MLP neurons of a small language model. Each row is named by its layer, matrix (up: input weights; down: output weights) and neuron, and shows model dimensions 0-95. Each number is 128 + 24 x the weight over its row's rms, rounded and kept within 0 to 255.
After each neuron's rows, "fires after" lists the tokens most often just before its 100 highest values on Wikipedia text that the model never trained on. A number after a token or word is its count.

L3.up337 [ 87  88 106 149 173 153 102 156 124 112 125 128 139  78 138 137 134 115 100 124 144 123 125 183 108 144 135 113 144  89 136 127 134 159 114 110 115 148 126 166 121 117 125 140  96 124 151 108 132 140  63 150 156  96 124 113 159 144 144 138 118 103 118  92 110 146 142 151 133 128  94 119 107  61 153 144 174  99 115 158 153 104 151 116 134 156 118 105  95 117 119 150 133  93 138 161]
L3.down337 [106 167 114 134 112 129  91 115 118 142 146  96 128 102 111 155  88 106 138 144 121  93 148 145 165 152 126 103 111 154 122 136 128  83 112 160 159 101 123 147 152 148 129 158 122 185 147 102  95 105 136 130 106 182 166 158 128 129 124 169 108 133 135 155 146 110 167 131 161  96 117 102 119 108  97 147 112 121  81 103 111 124 114 127 117  96  67  78 112 103 181 120 106 133 139 143]
fires after: "0" 24, "9" 22, "ed" 7, "cc" 5

L3.up640 [191 138 121  68 126  82 108 112 123 107 143 109 124 139 155 116 102 152 150 127  94 152 125 152 126 117 163 171 143  86  91 196  93 150 130  72 119 131 110 132 116 171 122 126 147 132  97 150 129 144 149 136 166 126 146 169 158 105 127 116 153 120 116 104 144 104  59 131 133 174 128 134 145 123 153  99 172 141 171  95 138 135 170 158 146 122 139 122 143 121 164 128 104 116 109 145]
L3.down640 [136 114  86 134 104 121 147 101 121 145 164 132 144 106 139 139 170 111 122 134 160 117 161 170 161 112 141 154 121 165 135 162  94 126 170  96 120 103 109  89 121  74 111 164 135 121 159 120 126 140 149 124 123 155 112 120 107 120 133 146 170 127 166  93 122 110 104 107 152 125 101 122 116 120 109 118 140 101 128 156 132 131 147 109 168 134 121 129 126 132 144 151 166 137 144 118]
fires after: "0" 50, " U" 8, " " 5, "2" 5

L4.up784 [129 124 122 139  79 179 127 135 132 119 156 125 150 128 116 135 142 154 148 121 138 151 103 114 114  85 132 141 135 103 132  99  98  98  94 102 140 152 149  95 108  78 147 154  97 111 133 143 116 121 152 106 134 138 124 148 139 138 138 110 138 147 149 103 110 102 149  89 146 153 108 104 135 152 102 178 116 106 109 167 112 183 108  76 119  99 139 134 139 157 139 148 126 144 166 159]
L4.down784 [140 112 178 133 131 111 150 137 188 115 156 135 163 137 166 145  99 124 125 126 174 117 139 155 120 126 141 111 102 134 121 135 124 118 107 123 127 134 106 111  69 105 158 144 114 143  85 114  72 105 153 124 169 143 149 131 151 105 150 162 156 128 101 115 111 170 154 112 135  99 111 104 136 123 166 128  94 101 121 161 167 112 143 110 130 127 143 134 127 109 119 137 127 141 152 118]
fires after: "s" 49, " S" 11, " In" 5

L2.up711 [101 135 129 150 166 144 114 175 106 107 144 119 142  90 113  92 156 145 153 141 119 172 148 127 162 134 108  95 116 177 112 138  98 149 139 156 123 124  90 112 103 138 121 174  87 120 143 136 122 117 129 119 111 159 128  77 102  88  82  97 123 139  85  91 116  95 134 133 131 117 109 171 162 143 147 117 134 132 113  99  91 158  94 126 155 123 124 171 140 150 132 140 128 168 139 100]
L2.down711 [105 117 177  96 134 143 126 138 147 107 119  87 117 155 143 148 133 158 118 128 116 144 118 151 100 101  85 108 145 166 112 138 132 133 131 165 108 159 123 164 142 129 116 136 122 145 122 127 150 115 135 135  75 131 147 123 111 152 154 151  70 162 121  87  96 171  93 151 140 142 129 140 157 160 149 118 134 135 130 136 118 119  83 113 127 117  93 129 152 123 110 104 175 143 133  84]
fires after: "\n" 21, " \"" 14, " (" 14, "-" 7, " According" 6, "According" 4

L10.up857 [157 123 137 142  85 120 108 112 140  94 101  86 139 118 102 106 129 139 121 165 111 159  98 162 127 100 143 160 128  99 110 130  76 101 132 137 100  88 144 167 144 109  86 176  88 141 135 113 141 161 133 155 147  51 112 132 110 162 132 122 153 150 139 105  97 134 156 128 140 100  82 122 137 137 126 146 151 140 103 115 109 159  80 103 135  97 110  78 142 123 115 128 132 131 153 118]
L10.down857 [149 143 151 108 164 122 121 150  90 162 104 128  91 128 122 141 141 110  86 128 100 143  90 129 113 145 121 130 152 149  97 108 157  98  67 157 132 157 125 161 135 134 143 117  90 132 101 180 137 146 104 125 105 179 129 190 105  99 136 139 169 110 136 151 147 143 121 114 156 140 116 153  96  86 120 149 127  96 146  94 112 170 138 127  95 128 110 165 150 125 152 137 139  94 134 134]
fires after: " " 42, ")" 12, "|" 7, "s" 6

L10.up323 [147 109 103 132 136 156 121 116 123 129 116 136 131 135 121 115 133 160 195 119 102 135 132 165 105 116 141 133 151 118 140 133 131 134 112 101 152 164 121 115 115 143 107 150 107 131 115 111 138 123 139  80 116 141 168 129 103 129 144 164 124 102 114 123 163 106 166 164 142  94  95 130  95 117 166  91 113 133 142 112 143 111 143 164 122  92 106 124 127 103 138 147 133  92 152 153]
L10.down323 [127 100 125 137 117 141 116 114  55 157  89 150 135 102 133 136 154 130 146 104 105 105 155 116 107 130 157 114 138  83 126 109 122 105 149 130 123 117 106 131 132 146 144 122 123 150  94 156  83 101 142 150 123 107 106 108 100 139  92 130 151 154 117 133 147 113 146  92 128 135 102 121  91 134  82 126 117 143  98 156 148 151 139 112  92 103 132 132 101 121 178  96 106 175 125 155]
fires after: "0" 12, "5" 12, "2" 11, "9" 11, "3" 10

L2.up687 [ 67 128 107 129 152 106 109 142 130 126 106  86 130 153 160 127 119 145 139 153 130 114 142 140 146 130 107  93 103 182 124 167 116 106 156 152 125 134 131 135 109 120 148 137  88  83 118 110 133 109 149 121 146 153 119 110 158  65 140 106 167 150 107  91 121 108 134 122 167 131 137 178 124 143 108 137  94 113 151 162 178 169 119 152 121 114 115 122 133  96 159 138 154 147 159  89]
L2.down687 [ 91 130 151 125 162 136 113  92 114 121 100 134 124 129 135 133 139 135 122  83 107 107 140 111 155 152 119 122 113 148 166 118 162 180 100 115 121 126 109  90 108 149 126 151 143 123 177 117 122 132 170 138 127 107 100 135  93 120 113 157 138  90 152 153 153 144 103 161  85  84  96 126 129 116 142 199 106 104  93 119  99  91 138 147 151 142 112 134 146 137 154 145  85 109 123 139]
fires after: " \"" 29, " (" 18, " re" 16, "\n" 13, "-" 5

L3.up147 [ 93 135 126 149 114 128 110 155 105  93 149 145 136 153  86  89 193 110 178 135 146 126 128 138 136 163  95 121  85 159 139 154 170 124 175 122 138 122  98  95 104 186 132 138 113 171 121 141 118 125 118 122 134 132 131 119 124 134 123 111 134 153 110 107  65 110  88 133 150 136  80 139 139 140 139 145 114  41 131 176 136 114 101  99 129 137 136 174 147 153 137 165 174 132 111 120]
L3.down147 [129 165 148 117 121 124 157 122 146 130 131 117 122 133 143 143  83 147 110 157 114 119 106 139 154 117 115 129 100 115 141 107 156 111  85 161 156 174  98 146 133 104 152 139 170 105 150 146 175 103 100  95 123 114 108 111 162 150 111 141 144 106 123 166  94 160 160 110 134 174 129 102 157  91 159 112 123 161 140 123 153 101 129 109 114 155  91 118 142 117 143  86  73  85 120 147]
fires after: " as" 39, " until" 7, " According" 6, " As" 5, "According" 4, " |" 4

L6.up425 [120 114 149 148 121 129 124 138 146 103 147 128 127 129  74 128 142 100 166 198 128 126 153  89  98 113 148 119 146 159 135 154 103 102 139 157 129 126 149 160 132 114 149  98 122  79 127 140 168 112 145 134 119 129 159  96  68 152 128 122 115 143 104 146 168 103 123 134 183 152 123 128 132 179  98  95 108 148  98  97 158 160 167 132 117 134 180  83 123 120 163 147 120 169 138 129]
L6.down425 [122 160 119 114  98 105 113 109 123 139 135 172 126 124 124 131 156 125 106 129  75 143 138 114 119 157 111  93 124 141 110  93  95 102 101  94 113 125 137 118 179  99 129 142 135  89 139 145 143 138 143 134 115  83 120 138  94 128 123 148 128 148  95 164 167 130 114 150 103 138 102 117 147 161 155 111 117 101 162  95 129 137 141 106 126 160 117 129 112 122 111 116 158 144 101 132]
fires after: " " 44, " the" 8, " he" 5, "As" 4, " Women" 4

L4.up662 [146 137 144 100 175 131 129 120  98 125 119 102 105 123 150 122 164  79 155 121 149 163 137 156 139 145 113 135 160 149 168 126 117 141 132 137 122  92 134 142 110 145 126 151 158 183 116 139 155 121 106 140 128 115 117 106 141 113 154 129 140 140 166 147 124 185  94 120 115  98 108 139 123 138 119 106 172 141 135 159 137 126 106 102 141 108 118 151 162 143 129 139 137 118 194 135]
L4.down662 [ 93 126 139 147 127 122 132 140 137 138 145 104 115 136 149 160 126 168 150 164 166 147 103 143  94 128 129 102 128 153 102 105  93 151 161 124 144 156 133 106 146 135  87 141  95 132 129  95 129  98 125 109 139 179 120 136 149 116 101 144 102 135 113 174 137 134 129 110 138 136 123 142 138 127 132 113  88 111 136 116 134 112 117 126 126 108  75 133 124 169 109 135 138 155  91 139]
fires after: " " 41, "0" 11, " Years" 5, " Pre" 4

L10.up311 [133 166  69 122 131 152  56 158 123 159 134 150 169 108  59 130 121 111 108 130 116 140 127 126 120 114 120 156 124 131 129 161 150 137 152 116 104  83  80 144 136  84 120 118 110 135 157 169 119  97 134 137 122 137 129 133 124  84 135 103 152 144 136 109  73 145 141 133 127 117 111 122 180 156 155 121 125 129 100 146 126 120 149 140 139  97  63 118 150 142 102 102 194 125 152  93]
L10.down311 [147 149 124 160 110 141 128 114 121 124  79 138 111 103 162 132 131 119 121 157 129  78 142 128  69 133  99 132 123 151  83 125 150 131 100 122 100 110  97 136  97 100 133 137 148 142 142  99 147  97 165 135  85 162 133 149 136 141 157 135 114  84 139 105  96 112 109 155 130 143 163 165 122 159 153 147 124 127 117 113 137 109 135 142 108 156 142 143 126 124 108 131 146  86 145 121]
fires after: "\n" 17, "-" 16, " (" 10, " \"" 9, "." 8, " re" 5

L7.up458 [ 93 167 132 127 174 136 101 159  99 117 129  98 122 169 131  99 107 108 126 113 102 132 131 126 167 148 161  99 137 120 108 159 116 111 106 128  96  89 162 141 137  96 170 136 151  98 125 144 144 140 123 140 125 157 154 103 126 174 177 113  99 104 120 152 142 164  83 162 161 144 145 148 126 105 120 125 145 158 107 138 127 109 137  70 123 117 107 113 191 155 151 143 155 160 172 126]
L7.down458 [110 162 101 140 138  97 149 152 123 110 135 101 121 109 168 110 171 144 116 121 117 123 164  88 159 143  67  98 123 110 137 139  97 167 141 157  93 106 114 127 103 105 134 148 141 127 138 105 130  98 123 118  93 134 165 162 132  84 130 108 158  83  96 155 168 112 125 145 130 127 171 116 150  90 101 116 120 136  90 152 147  88 137 128 115 146 131 108 136 111 171 103 117 116 145 133]
fires after: "0" 37, "1" 29, "2" 12, " " 9, " |" 6, "9" 6

L11.up184 [141 143  89 113 115 133  81 144 103 128 134 142 120 165 116 113 166 143 163 105 140 114 135 138 115 181 150 178 125 108  84  78 151 154  91  99 136 126  99 146 139 106 139 113 127 113 127 100 136 101 117 113 133 170 135 129 138 129 135 118 106  91 175 165 133  85 155  86 117 101 123 119 138  94 128 120 168 173  96  54 152 117 126 150 100 129 118 139  90 136 161 137 146 105 149 104]
L11.down184 [103 151 145 123 115 111 113 154 162 113 102 114 137 134 196  95 117 139  98 148 102 153 121 158 145 104 121  81 116 111 149  82 122 123 140  74 133 100 128  97 105  91  90 115 127 140 159 127 117 132 153 123 154 105  89 129 136 126 125 101 174 113 115 141 138 170 120 171 139 135 186  99 139 151 131 137 119 118 106 148 161 132  89  87 158 117 122 135 162 157  84  80 128 171 113  89]
fires after: "," 20, "0" 12, "9" 11, ":" 8, "5" 6, "4" 5

L7.up330 [ 98 180 138 151 138 139 131 132 116  97 135 111 119 144 118 105  99 156 170 116 104 122 134 109  97 163 127 101 115 175 117  64 131 131 126 139 117 120 172 155 100  83 139  96 105 148 147  90 167 172 140 151  83  95 145 173 117 130 114 123 137  86 146  87 168 139 115 137 164 126 113 110 150 164 123 114 108 100  86 113 130 158 126 132 106 171 128 138 123  94 118 118 109 135  90 118]
L7.down330 [114 152  99 136 144 136 114 105  91 108 145 176 110 113 105 147 132 111 128 157 123 153 100 118 141 150 125 123 136  97 146 136 119  97 166 121 111 109 106 139 148 148 114  94 165 131 156 160  77 134 125 140 113 101 149 116 131 119 140 111 119 100 120 115 154 103 105 129 138  62  91 144 159 177 125 154 132 135 161 104 136 147 118 132 140 118 109 122 146 132 170 123  86 132 122 129]
fires after: " " 52, " the" 5, "ex" 4

L4.up809 [102 116 119 109 154 135 116 149 131 124 111 125 163 127 138 112 165 103 157  88 115 125 118 138 129 113 115 132 169 145 120 155 127 157 169 114 102  98 139  89 155 128 148 130 178  59 112 168 120 144  96 115 107 132  68 104 139 133 123 109 111  84 160 155 135 130 122 136  98 121 127 108 158  96  97 155 151 134 124 121 111 130 155 149 114 107 145 124 148 126 133 163 132 176 147 154]
L4.down809 [156 113 132 124 158 131 179 158 147 158 140 140 136 143 133 113 109 111 127 198 109 122 126 135 101 118 129 164 161  86 121 151 125 120 133 143 133 107 131 106 135 154  95 122 162 150 111  86 100 112 117 142 155 152 108 117 118 102 134 140 125 109 112 105 127 100 191  94 163 109  93 126 110 131 153 153  88 125  68 168 145  95 152 149 152 167 101 128 103 148 144 169 115 109 178 163]
fires after: "0" 31, " a" 9, " re" 7, " As" 6, " as" 6, "1" 6